{"num_hidden_layers": 8, "head_dim": 64, "hidden_act": "geglu", "norm": "rmsnorm", "positions": "rope", "attn_scale": 0.125, "parallel_block": false, "init": "uniform", "optimizer": "adamw", "beta1": 0.9, "beta2": 0.98, "max_grad_norm": 1.0, "batch_tokens": 16384, "max_seq_len": 1024, "dataset": "wikipedia_en"}
MLP neurons of a small language model. Each row is named by its layer, matrix (down: output weights) and neuron, and shows model dimensions 128-255. Each number is 200 + 20 x the weight over its row's rms, rounded and kept within 0 to 999. A neuron's up and down rows have the sign that makes its largest values positive.
A block is one neuron, or neurons of one layer that tend to fire together. After each block is what it responds to, as a language model described it from the Wikipedia text at the highest values.

L2.down13,211,202,194,202,206,197,245,208,215,194,178,194,239,234,226,219,227,228,211,161,164,200,220,182,181,218,214,194,200,190,207,187,228,178,198,202,199,174,178,149,177,174,215,199,198,188,252,225,174,236,194,213,171,194,226,197,203,196,192,213,189,189,185,186,216,211,173,170,197,226,247,201,185,227,189,193,178,190,187,223,194,180,187,203,220,207,190,187,195,174,217,208,174,195,182,208,234,215,207,203,211,215,205,245,215,204,167,208,181,198,197,218,202,227,174,231,205,230,188,192,182,168,160,184,189,210,207,174
L2.down43,206,203,220,216,198,219,194,214,190,187,206,152,201,192,215,144,148,166,199,171,186,183,189,199,193,196,180,206,194,181,203,205,174,215,224,189,183,217,207,155,172,170,226,202,179,173,197,227,198,230,179,191,214,211,199,184,216,208,197,205,204,205,237,183,229,188,228,167,187,191,189,186,206,235,189,243,161,179,183,229,186,227,193,207,173,212,214,202,201,188,234,186,209,144,199,196,209,202,205,215,234,221,228,192,157,186,206,203,219,203,202,197,212,219,189,228,242,226,196,211,212,177,209,178,210,188,199,198
L2.down118,194,185,213,188,237,191,210,203,213,178,202,211,180,192,204,216,207,197,219,212,211,143,202,169,187,205,177,176,241,210,167,190,216,216,221,198,156,202,210,207,189,173,179,221,195,187,201,213,207,211,209,208,158,207,193,194,163,213,211,202,192,204,181,199,157,195,197,209,220,209,187,212,192,168,208,172,184,224,200,204,187,239,197,228,207,222,237,206,201,201,194,176,234,221,197,183,212,210,161,214,180,152,230,236,215,243,182,221,159,195,199,201,182,195,198,221,165,231,208,231,165,181,163,178,169,185,222,235
L2.down231,171,220,200,228,251,221,210,206,204,163,226,195,196,209,185,193,203,209,212,216,207,213,221,197,230,176,186,169,239,187,175,182,196,185,213,189,220,215,194,196,212,189,214,207,206,208,183,205,203,193,148,187,143,218,201,197,184,239,162,227,169,222,174,169,180,181,198,257,228,213,195,216,198,255,196,211,184,213,222,210,187,218,162,226,180,215,187,171,174,180,201,232,196,226,180,228,190,203,200,201,210,194,260,196,189,218,158,219,196,214,157,225,202,212,215,179,183,195,162,172,201,206,173,177,185,234,166,217
L2.down297,203,194,198,177,211,202,209,195,198,246,210,213,194,207,179,175,187,218,205,228,196,216,213,216,222,185,218,204,196,243,199,183,207,205,210,213,196,196,194,176,183,165,201,169,197,213,195,179,170,179,232,199,181,198,201,176,214,197,182,192,170,210,185,157,185,220,195,164,191,195,246,207,196,196,219,193,192,205,198,198,187,208,182,174,273,203,226,212,181,185,197,197,202,221,169,229,231,227,216,221,176,226,233,200,187,225,197,230,182,181,227,163,217,187,191,198,212,220,171,226,214,186,184,210,208,202,219,219
L2.down388,229,218,206,198,158,213,185,197,191,190,217,217,137,185,198,204,189,227,202,189,186,187,224,207,184,207,205,190,193,192,197,220,212,194,224,215,195,207,209,176,187,198,195,201,193,210,185,211,199,180,235,208,196,197,195,213,213,247,205,224,196,198,217,150,219,168,192,193,192,184,184,220,174,161,175,183,232,172,196,205,198,189,190,199,183,193,220,188,188,201,183,217,198,208,190,188,204,221,212,164,206,180,202,206,218,214,189,208,191,218,205,201,194,187,185,170,207,185,213,226,184,192,153,201,186,223,204,199
L2.down464,200,221,210,220,174,206,169,188,175,200,211,229,204,168,173,185,202,242,183,188,202,174,191,193,184,227,220,182,202,168,149,172,200,215,201,189,222,180,224,205,196,232,168,238,188,218,204,211,164,211,185,186,176,198,191,217,205,191,228,214,175,194,193,173,200,183,200,196,204,215,206,208,160,222,197,195,195,171,191,208,191,191,195,221,199,190,184,197,209,157,186,228,175,223,157,205,222,182,231,210,189,220,184,201,231,226,194,217,193,194,187,246,184,202,192,173,182,179,186,246,205,166,148,195,199,219,211,216
L2.down701,186,230,176,205,205,160,205,222,202,228,197,198,223,212,195,226,239,213,212,166,187,156,215,222,201,201,188,187,213,204,210,176,213,181,193,171,234,179,162,217,197,210,228,225,203,186,202,191,184,217,211,205,212,206,211,203,207,190,184,233,186,210,229,175,198,161,182,200,265,210,213,205,211,203,202,204,190,216,222,170,201,198,187,257,223,208,224,202,228,184,201,219,222,204,198,198,217,171,185,227,236,226,202,200,195,216,204,217,169,220,218,198,187,217,199,201,191,171,194,211,208,228,186,198,163,210,170,280
Responds to: Short word-piece continuations like s, ri, d, ts completing a word already started, often in names and table entries: Dimit-ri-j, Richard-s, Resul-ts.

L4.down337,204,176,201,208,203,221,189,201,258,165,238,227,173,228,174,202,231,217,203,198,227,234,208,204,187,199,154,171,171,188,218,212,219,190,173,212,198,149,185,172,170,218,190,174,191,193,206,195,195,185,218,212,226,182,201,178,216,178,196,221,174,224,185,209,184,179,208,229,189,186,210,209,201,251,187,180,217,193,173,210,219,234,195,212,168,223,179,223,195,182,184,224,207,218,193,187,174,181,195,203,219,239,199,209,198,209,177,199,196,220,182,171,233,234,198,178,187,200,147,205,189,196,216,170,210,186,219,229
L4.down456,215,193,193,214,193,208,188,175,195,183,216,198,192,143,156,160,186,181,209,206,190,200,223,211,183,213,189,209,198,218,176,207,236,188,189,208,181,176,190,178,191,202,181,183,199,211,178,213,204,235,182,181,200,186,179,163,215,171,198,205,216,177,202,225,192,201,191,230,253,190,186,224,210,211,195,202,232,170,188,216,230,160,177,232,192,202,217,189,194,203,222,216,195,202,170,185,194,189,191,224,241,206,233,222,199,209,170,188,171,210,207,168,199,198,178,225,209,177,166,188,209,237,176,173,231,152,173,219
L4.down469,189,183,164,187,203,210,250,191,165,217,182,202,200,176,192,181,219,213,210,219,227,184,185,212,169,173,186,203,231,212,187,193,234,193,184,188,206,192,201,206,199,192,203,213,160,210,192,163,214,192,195,166,155,190,194,162,200,210,166,213,173,224,210,216,193,226,190,180,220,236,197,182,178,183,232,228,168,186,183,251,203,222,212,243,219,219,197,233,188,188,199,198,214,189,190,167,205,208,191,204,196,194,201,206,211,230,200,219,176,168,184,187,193,200,242,204,219,180,177,214,209,207,163,202,185,211,205,190
L4.down622,195,201,214,180,180,217,192,204,216,223,206,115,205,171,187,162,184,162,216,231,195,207,196,217,194,197,178,215,210,183,208,205,222,242,187,188,208,179,204,234,193,199,200,214,192,233,183,206,207,183,174,206,191,209,217,212,190,209,156,171,232,173,211,218,176,210,184,181,223,187,221,220,187,222,192,205,200,207,193,204,226,170,191,213,189,197,217,153,209,210,201,213,219,191,177,211,227,165,187,184,285,196,217,171,190,178,231,199,190,208,184,201,227,198,218,203,181,206,211,211,183,222,211,188,220,178,179,211
Responds to: Final pieces of conjunctions and function words split into tokens (b-ut, b-ec, wh-ich, th-an, thou-gh), plus whole-word "and" and "that".

L4.down59,216,189,190,218,194,176,192,232,187,185,203,227,225,196,197,234,204,237,250,212,188,206,205,179,198,207,190,217,198,154,210,177,184,180,214,191,214,175,202,184,205,199,219,210,201,151,196,238,189,232,209,217,188,178,186,195,224,205,194,179,203,202,229,171,235,200,218,175,177,178,205,170,229,221,165,244,172,197,185,159,219,221,214,211,234,213,204,181,201,189,223,223,233,179,205,217,193,207,217,251,176,212,201,190,216,234,185,167,188,185,198,180,203,193,179,230,226,200,191,217,196,207,193,192,191,218,209,185
L4.down303,182,197,198,209,203,203,190,209,226,169,196,205,181,196,171,222,202,183,160,208,173,223,238,154,227,188,210,195,206,245,166,152,201,174,216,203,219,222,194,212,210,240,191,190,222,231,206,182,229,194,214,189,212,205,244,182,224,157,256,188,234,216,240,193,201,198,188,191,182,141,208,238,215,210,197,213,221,167,169,174,173,191,219,214,177,168,217,196,247,151,167,217,179,200,221,217,181,179,199,193,194,191,207,211,196,155,199,223,208,191,185,198,173,206,219,199,210,185,176,232,176,181,216,188,231,154,178,232
L4.down563,203,188,181,205,174,218,160,196,193,197,212,178,177,197,183,200,242,229,165,166,198,221,189,179,181,228,199,210,217,168,213,190,198,195,210,183,231,162,215,163,164,188,196,245,202,216,191,207,192,215,170,150,206,191,195,219,202,222,221,184,216,203,212,181,183,187,202,186,168,196,232,190,153,170,199,205,194,167,204,203,226,165,237,226,186,177,193,184,218,188,217,187,191,195,202,195,225,203,218,202,168,227,212,186,198,224,188,189,173,184,239,213,203,216,165,219,214,184,221,188,191,209,216,223,179,183,182,196
L4.down662,195,187,183,198,191,171,175,220,141,206,212,214,200,208,202,205,188,253,217,232,223,183,213,214,178,185,216,206,226,147,231,239,170,218,184,145,194,154,212,207,201,208,199,215,191,211,183,207,220,202,176,187,220,173,195,224,189,217,171,177,208,188,177,187,213,171,200,160,180,200,247,195,198,229,179,204,177,198,158,210,195,236,182,223,226,205,170,189,213,166,225,196,205,200,212,195,188,206,200,216,216,206,182,197,199,201,195,205,199,217,182,241,202,215,186,209,198,198,188,231,205,213,199,225,208,180,198,247
Responds to: Short fragments, mostly s or d, in the middle of words split into pieces, such as Mid-d-lesex, Offen-s-ive, Queen-s-land, Unit-ed.

L5.down65,159,229,210,210,220,220,190,211,183,241,187,263,207,225,234,178,199,216,214,210,201,176,227,230,162,179,208,176,202,198,187,171,244,146,175,191,179,214,218,213,234,196,180,209,205,215,199,200,195,182,228,176,176,187,218,196,209,214,211,203,155,196,199,205,203,212,194,204,183,223,221,189,207,199,195,209,207,177,202,206,199,221,229,190,177,182,221,175,219,235,200,210,208,183,182,212,210,207,218,185,183,169,216,195,217,200,207,202,199,182,185,255,196,206,190,226,170,194,224,224,182,170,172,195,189,197,200,199
L5.down128,198,191,192,207,191,179,216,211,199,201,208,240,203,224,206,187,223,233,224,223,196,210,195,226,198,205,201,201,173,185,168,202,193,195,176,168,219,214,217,193,239,215,175,226,206,228,190,222,209,186,216,212,189,184,209,206,185,203,188,214,171,200,199,178,188,166,187,207,176,210,193,175,215,154,201,211,180,218,197,216,186,187,231,192,142,164,212,210,217,201,229,187,203,199,205,180,183,218,220,231,195,185,186,209,229,240,251,211,176,165,219,212,136,207,196,240,204,188,171,238,185,209,176,195,189,199,207,208
Responds to: Word-final suffixes such as plural -s, -es, -ies closing a noun, often after a number or quantifier: games, touchdowns, centuries, members, time.

L4.down44,220,197,181,190,219,244,201,217,215,157,218,195,220,204,183,233,201,172,199,185,190,185,220,188,224,178,207,175,217,256,196,194,177,206,216,177,194,180,187,194,201,202,182,177,200,203,210,176,198,177,194,203,201,216,212,191,240,159,211,231,188,212,209,189,231,206,214,200,220,192,203,217,195,197,160,192,202,205,176,222,187,194,184,223,175,224,240,200,180,227,230,211,190,235,204,195,194,194,219,209,201,224,196,198,171,207,231,211,220,231,189,186,200,202,207,183,220,194,194,197,194,182,243,186,226,139,188,170
L4.down73,220,174,213,177,175,174,196,184,216,202,225,191,195,177,195,201,244,199,216,195,201,175,220,193,198,232,205,208,208,186,216,201,213,200,206,201,219,214,204,164,185,212,219,188,247,195,202,181,213,210,217,185,204,235,193,238,182,192,171,212,208,205,232,163,191,195,194,166,202,167,228,172,186,196,223,194,207,164,227,181,205,197,205,186,207,185,172,192,165,173,227,206,186,168,180,219,179,191,215,211,179,207,179,253,254,175,229,229,196,234,227,214,208,187,215,199,179,181,180,217,158,204,183,212,208,169,197,196
L4.down79,185,180,224,201,218,175,173,190,235,173,207,198,199,209,213,203,200,166,198,158,186,198,200,184,212,149,183,202,189,204,199,219,213,205,166,205,196,186,216,197,183,184,160,170,221,230,201,206,239,198,208,177,209,183,198,181,205,226,185,224,226,223,199,235,201,168,174,217,199,214,197,179,186,216,197,199,205,196,234,178,193,188,146,189,214,173,213,194,194,192,203,203,214,187,212,186,197,188,244,203,214,179,157,194,188,202,203,188,213,217,196,207,191,210,195,175,213,184,203,173,187,241,174,152,202,175,260,176
L4.down397,178,185,208,204,227,173,163,204,218,205,193,185,178,208,204,173,171,182,225,208,191,232,224,219,216,193,181,224,213,199,190,177,171,215,180,198,196,189,202,192,209,191,230,169,205,218,207,195,192,205,179,222,177,198,217,219,206,186,196,198,190,170,204,183,228,166,202,195,207,207,203,205,187,179,209,218,182,172,209,199,220,179,181,220,234,205,244,220,182,197,195,183,196,248,193,204,206,207,216,215,197,200,190,181,220,193,183,195,213,229,189,184,197,200,194,226,197,187,211,222,187,227,214,187,224,192,227,172
Responds to: Second word-piece, usually vowel-led, right after a short opening piece like v, V, c or vol, as in v-ot-es, vol-um-e, v-id-eo.

L2.down36,179,208,194,228,204,182,213,228,199,193,183,269,211,236,207,210,171,192,219,207,176,232,181,145,198,161,223,220,211,188,209,239,206,204,207,183,191,201,230,181,197,240,179,201,209,179,205,207,176,213,217,223,211,183,220,193,214,185,203,187,215,142,190,195,199,216,196,197,233,210,209,179,178,200,203,199,196,210,188,222,192,210,205,179,216,171,221,232,189,200,181,185,193,211,211,197,169,237,195,191,166,208,225,189,211,212,178,203,214,217,195,196,189,205,162,162,231,190,185,193,220,227,217,200,181,185,215,197
L2.down39,212,171,196,222,173,144,214,238,243,189,220,169,223,208,197,203,184,200,186,200,197,227,195,233,192,209,201,213,206,182,222,217,178,215,200,200,184,181,235,181,206,239,211,204,199,190,209,205,241,173,235,208,226,189,199,209,188,201,184,189,175,182,211,256,206,210,200,215,193,140,207,167,202,201,195,221,205,204,191,230,194,196,213,188,217,164,204,211,202,211,170,196,204,194,192,204,177,186,185,235,243,237,218,189,201,194,206,183,207,179,198,223,168,176,218,228,202,184,200,182,181,189,209,204,173,231,196,213
L2.down329,202,208,189,185,160,235,167,192,206,182,204,210,211,198,183,151,175,218,175,203,221,182,199,230,208,240,221,199,215,204,220,249,218,170,231,206,202,178,191,200,207,183,204,210,180,192,161,160,164,231,190,215,204,206,209,190,177,238,188,199,205,180,213,169,220,193,194,211,248,219,208,192,206,222,213,251,212,218,223,198,209,256,228,220,175,190,216,212,199,174,208,184,195,212,166,205,163,178,179,224,224,191,180,186,199,206,189,207,222,221,199,204,205,198,208,206,207,218,241,187,199,210,204,154,191,226,201,214
L2.down343,232,179,213,229,190,172,212,224,210,191,185,226,235,171,165,191,181,229,199,203,191,227,224,173,211,197,212,214,209,186,211,233,219,218,177,231,172,202,221,206,160,197,209,191,216,195,170,200,180,190,200,184,175,198,215,176,163,190,194,201,225,198,184,201,167,197,200,162,187,184,187,250,205,201,198,221,193,189,230,205,190,211,208,199,225,191,180,231,198,197,213,199,201,228,230,247,213,212,204,179,190,197,203,195,186,193,191,184,188,211,224,211,207,184,223,189,197,217,174,199,184,199,179,175,150,199,221,181
L2.down403,199,166,189,203,211,203,251,183,216,173,206,227,253,230,230,170,164,187,214,181,195,234,215,205,213,252,191,180,216,177,226,221,204,204,189,214,192,193,197,193,165,236,214,224,230,185,191,205,200,243,174,220,164,166,196,200,201,196,235,184,206,184,188,217,211,207,193,205,234,203,192,221,207,181,219,181,229,186,239,198,219,205,165,215,196,198,187,255,186,217,189,177,225,234,196,207,188,203,188,208,179,195,129,211,184,211,185,206,218,242,194,169,177,230,188,229,228,171,187,198,177,203,206,217,165,198,230,203
L2.down456,181,192,219,233,171,183,211,196,215,207,212,217,204,199,184,186,189,215,202,192,231,219,237,212,173,211,238,199,204,210,202,200,200,234,186,217,210,170,237,221,199,184,184,229,209,169,194,221,184,224,215,184,183,188,196,175,210,211,218,235,236,205,199,208,178,211,202,218,205,176,219,192,169,208,197,177,236,167,234,232,208,199,205,210,181,220,175,199,195,247,191,225,193,229,174,235,186,200,190,195,231,171,216,186,203,221,202,205,195,203,185,232,204,194,222,190,188,196,193,220,185,233,177,194,159,215,214,204
L2.down477,231,168,194,204,187,219,216,204,200,174,191,200,204,199,209,215,157,171,206,201,173,203,228,196,186,233,206,206,192,202,192,186,206,221,178,206,191,209,178,172,224,197,159,181,224,177,202,224,217,190,216,207,233,171,196,213,189,182,200,188,237,189,200,243,204,202,205,215,250,193,205,228,208,221,186,198,238,210,176,235,217,200,201,226,155,193,200,208,229,181,229,188,222,224,207,204,199,193,183,163,243,209,166,177,204,155,174,184,212,209,188,224,166,189,213,195,187,188,190,206,204,188,236,199,198,198,176,229
L2.down699,196,183,184,196,209,175,203,177,202,160,187,226,210,209,195,215,210,201,189,219,218,224,188,225,223,200,176,197,221,181,188,220,199,188,166,195,187,194,190,231,213,212,209,193,209,190,218,169,199,198,231,207,214,194,229,209,197,230,211,209,188,192,216,246,190,227,179,126,208,187,211,209,181,171,217,181,181,209,233,162,221,193,199,164,181,190,223,221,218,186,195,211,207,220,205,163,204,177,214,192,185,203,173,193,166,193,176,184,206,201,222,204,231,245,171,189,254,233,203,184,202,207,213,202,189,197,148,195
Responds to: Mid-word "ut" after o, b or f (out, outside, but, future), plus " that" and " he" mid-sentence, and dashes in year ranges like 1973–1989.

L5.down80,199,222,184,238,226,222,199,215,224,178,184,248,213,231,195,183,178,204,171,207,207,223,226,167,199,229,232,193,185,195,226,176,227,176,170,208,199,210,205,175,178,252,219,183,216,211,203,190,195,217,181,175,217,202,206,199,203,190,189,220,203,206,226,250,194,203,200,215,223,239,193,233,170,198,218,226,180,208,208,190,204,217,232,214,195,200,200,189,217,199,202,211,212,251,203,222,225,209,239,209,188,186,219,216,186,229,187,193,202,202,210,212,183,213,186,218,238,190,185,184,190,205,173,228,212,221,196,209
L5.down216,196,200,196,194,212,175,189,220,218,195,212,256,199,207,207,205,202,238,233,204,187,249,185,194,204,214,194,202,209,186,187,206,204,165,162,188,193,194,184,167,211,239,228,234,215,165,164,208,207,196,189,214,233,205,192,184,189,172,224,190,231,184,157,180,200,170,210,223,211,197,218,200,214,195,181,161,207,213,206,220,205,260,215,172,185,224,165,219,212,212,202,203,206,227,170,187,191,194,191,161,155,201,196,198,191,199,211,208,189,199,216,200,180,231,178,213,206,239,174,190,189,198,200,212,226,198,222,225
Responds to: Word-internal pieces, usually ending in t (ut, at, t, ot), as in Instit-ut-e, constit-ut-ion, f-at-her, and attended or into.

L5.down161,191,217,206,192,190,185,225,238,211,197,238,174,204,218,203,197,185,201,185,203,181,243,200,212,230,202,177,197,209,180,175,175,200,241,200,200,230,217,172,202,203,187,193,157,215,202,217,157,194,177,231,206,193,195,230,190,204,204,210,205,204,205,230,170,224,196,214,171,174,226,215,239,207,187,222,221,186,168,225,182,152,206,204,189,224,188,193,186,219,193,173,234,195,211,230,211,230,204,197,198,205,183,188,152,183,224,203,224,155,135,179,206,185,177,226,187,201,186,204,211,210,194,212,157,170,158,221,198
L5.down701,227,214,216,225,219,199,213,216,196,190,185,188,180,235,214,198,212,174,204,196,221,178,197,202,180,190,223,176,220,200,213,202,205,234,169,196,194,160,249,196,177,180,230,192,196,208,194,230,217,225,217,241,238,229,190,182,171,212,208,144,220,200,191,200,187,223,212,171,199,198,172,186,223,203,217,192,192,180,201,208,197,265,206,206,200,216,189,221,208,221,205,214,249,188,154,172,213,197,207,157,224,198,215,199,197,193,205,228,211,179,245,196,184,232,202,196,207,206,234,168,206,224,200,196,190,190,187,193
Responds to: Non-initial pieces of common words split into several tokens, strongest in table headers and infobox labels, e.g. Ch-art, Popul-ation, aver-ag-e.

L2.down230,196,193,202,181,193,216,260,206,221,168,171,236,182,185,171,246,199,191,204,191,179,211,190,198,202,192,206,210,192,195,190,217,182,182,194,211,193,168,207,208,188,191,157,218,183,207,205,230,211,201,187,200,192,213,185,179,208,184,222,158,180,224,181,224,178,181,224,173,188,219,171,219,184,214,228,229,196,182,187,244,161,186,229,202,229,191,200,180,197,226,209,171,200,204,191,194,207,210,187,161,226,236,186,210,199,223,188,192,189,174,200,222,193,224,204,181,204,173,187,208,191,194,165,249,200,189,167,227
L2.down319,233,179,197,179,160,234,198,211,216,185,212,199,206,197,202,192,142,195,165,193,196,173,191,182,179,205,170,184,170,212,186,217,187,219,206,184,186,171,204,212,235,215,184,182,185,201,210,195,194,190,180,192,207,188,196,213,225,198,232,167,245,203,197,180,200,182,234,192,184,195,232,184,196,222,207,183,172,158,167,223,189,186,204,199,175,222,167,202,219,188,187,209,191,228,165,209,200,235,248,182,164,194,194,206,168,172,210,149,233,205,190,219,210,208,205,198,226,218,222,168,211,192,200,228,211,196,146,163
L2.down377,232,204,206,193,193,203,201,195,224,195,191,225,226,210,193,202,210,209,198,230,202,212,162,231,219,222,199,182,187,174,218,174,237,214,184,189,187,197,242,184,168,162,178,210,217,195,169,219,220,196,243,240,193,206,167,215,212,206,205,194,183,206,210,185,178,217,180,201,186,205,233,204,172,224,238,215,161,212,199,196,197,184,199,193,151,226,227,177,216,191,193,184,176,188,201,205,190,202,217,211,193,200,237,222,175,209,222,192,207,236,182,217,168,171,172,181,169,222,211,210,216,174,244,194,186,223,197,197
L2.down462,198,199,213,204,193,189,239,210,212,190,220,228,212,190,178,215,159,230,189,188,178,185,196,192,218,161,215,226,179,203,185,174,221,218,184,188,216,224,177,200,231,207,216,163,237,193,231,189,208,184,199,218,184,206,187,208,200,222,219,239,232,226,230,228,158,159,177,191,167,206,202,179,167,229,178,206,167,191,176,188,209,195,186,209,190,216,191,199,208,201,199,191,189,197,178,201,164,193,173,184,187,222,144,207,178,194,184,171,209,232,213,183,189,173,192,199,191,173,171,230,192,200,181,201,195,220,203,192
L2.down480,210,199,190,189,218,211,158,157,225,202,193,255,193,171,193,191,175,201,210,237,217,195,190,188,182,210,216,193,192,221,191,169,188,235,180,203,216,232,217,207,190,233,223,233,140,190,195,201,177,195,177,181,220,202,201,177,169,210,202,213,179,180,143,213,207,195,220,195,176,202,192,208,181,210,232,192,225,180,235,188,206,231,194,214,203,216,219,191,172,255,202,227,166,209,234,199,209,216,188,226,200,183,211,239,241,216,210,181,195,172,237,217,207,201,228,226,175,203,246,168,146,183,169,212,198,193,213,202
L2.down647,227,206,195,212,237,179,190,214,191,184,209,221,201,189,182,211,226,182,229,189,203,218,183,181,173,212,199,215,189,217,199,224,198,200,186,215,169,186,205,159,197,174,227,189,211,243,165,222,192,202,194,247,217,178,203,173,212,213,213,190,196,172,194,223,225,206,191,183,210,190,220,208,164,179,206,230,188,235,185,208,201,205,187,235,188,180,194,190,196,184,183,186,239,200,185,190,200,189,226,192,177,219,199,218,181,228,188,198,226,192,170,163,170,142,200,248,216,205,220,196,206,184,178,233,184,196,229,202
L2.down654,197,204,155,181,209,214,225,184,230,217,232,203,188,202,213,181,223,185,166,213,185,179,219,186,199,199,217,205,173,186,217,198,228,180,178,186,192,178,219,215,223,170,193,209,210,223,194,202,190,191,226,183,181,184,199,204,183,192,196,176,189,190,195,199,169,217,197,247,165,216,180,187,198,172,228,184,175,187,187,221,205,207,152,198,218,195,206,188,236,209,172,160,157,188,184,185,198,232,182,165,199,202,214,181,244,213,218,227,204,169,223,193,193,217,200,201,199,222,176,187,213,178,174,215,182,225,181,204
L2.down661,220,158,197,207,181,206,213,202,199,195,220,197,213,194,201,183,193,172,199,158,192,217,197,154,199,205,150,202,197,207,159,199,234,220,160,230,214,181,204,166,175,198,217,210,183,172,188,202,203,220,181,177,213,230,204,197,226,176,234,211,209,210,221,196,166,212,209,197,196,214,178,214,219,197,169,212,208,198,177,187,192,203,196,173,175,176,203,185,198,212,187,153,182,165,209,174,230,227,203,210,173,206,189,199,223,180,228,212,211,169,227,213,215,219,232,171,194,192,210,190,195,191,189,190,212,203,204,199
Responds to: Non-initial fragments inside split common words, strongest on the ed of play-ed in sports biographies, also popul-ation, c-ity, Le-ag-ue.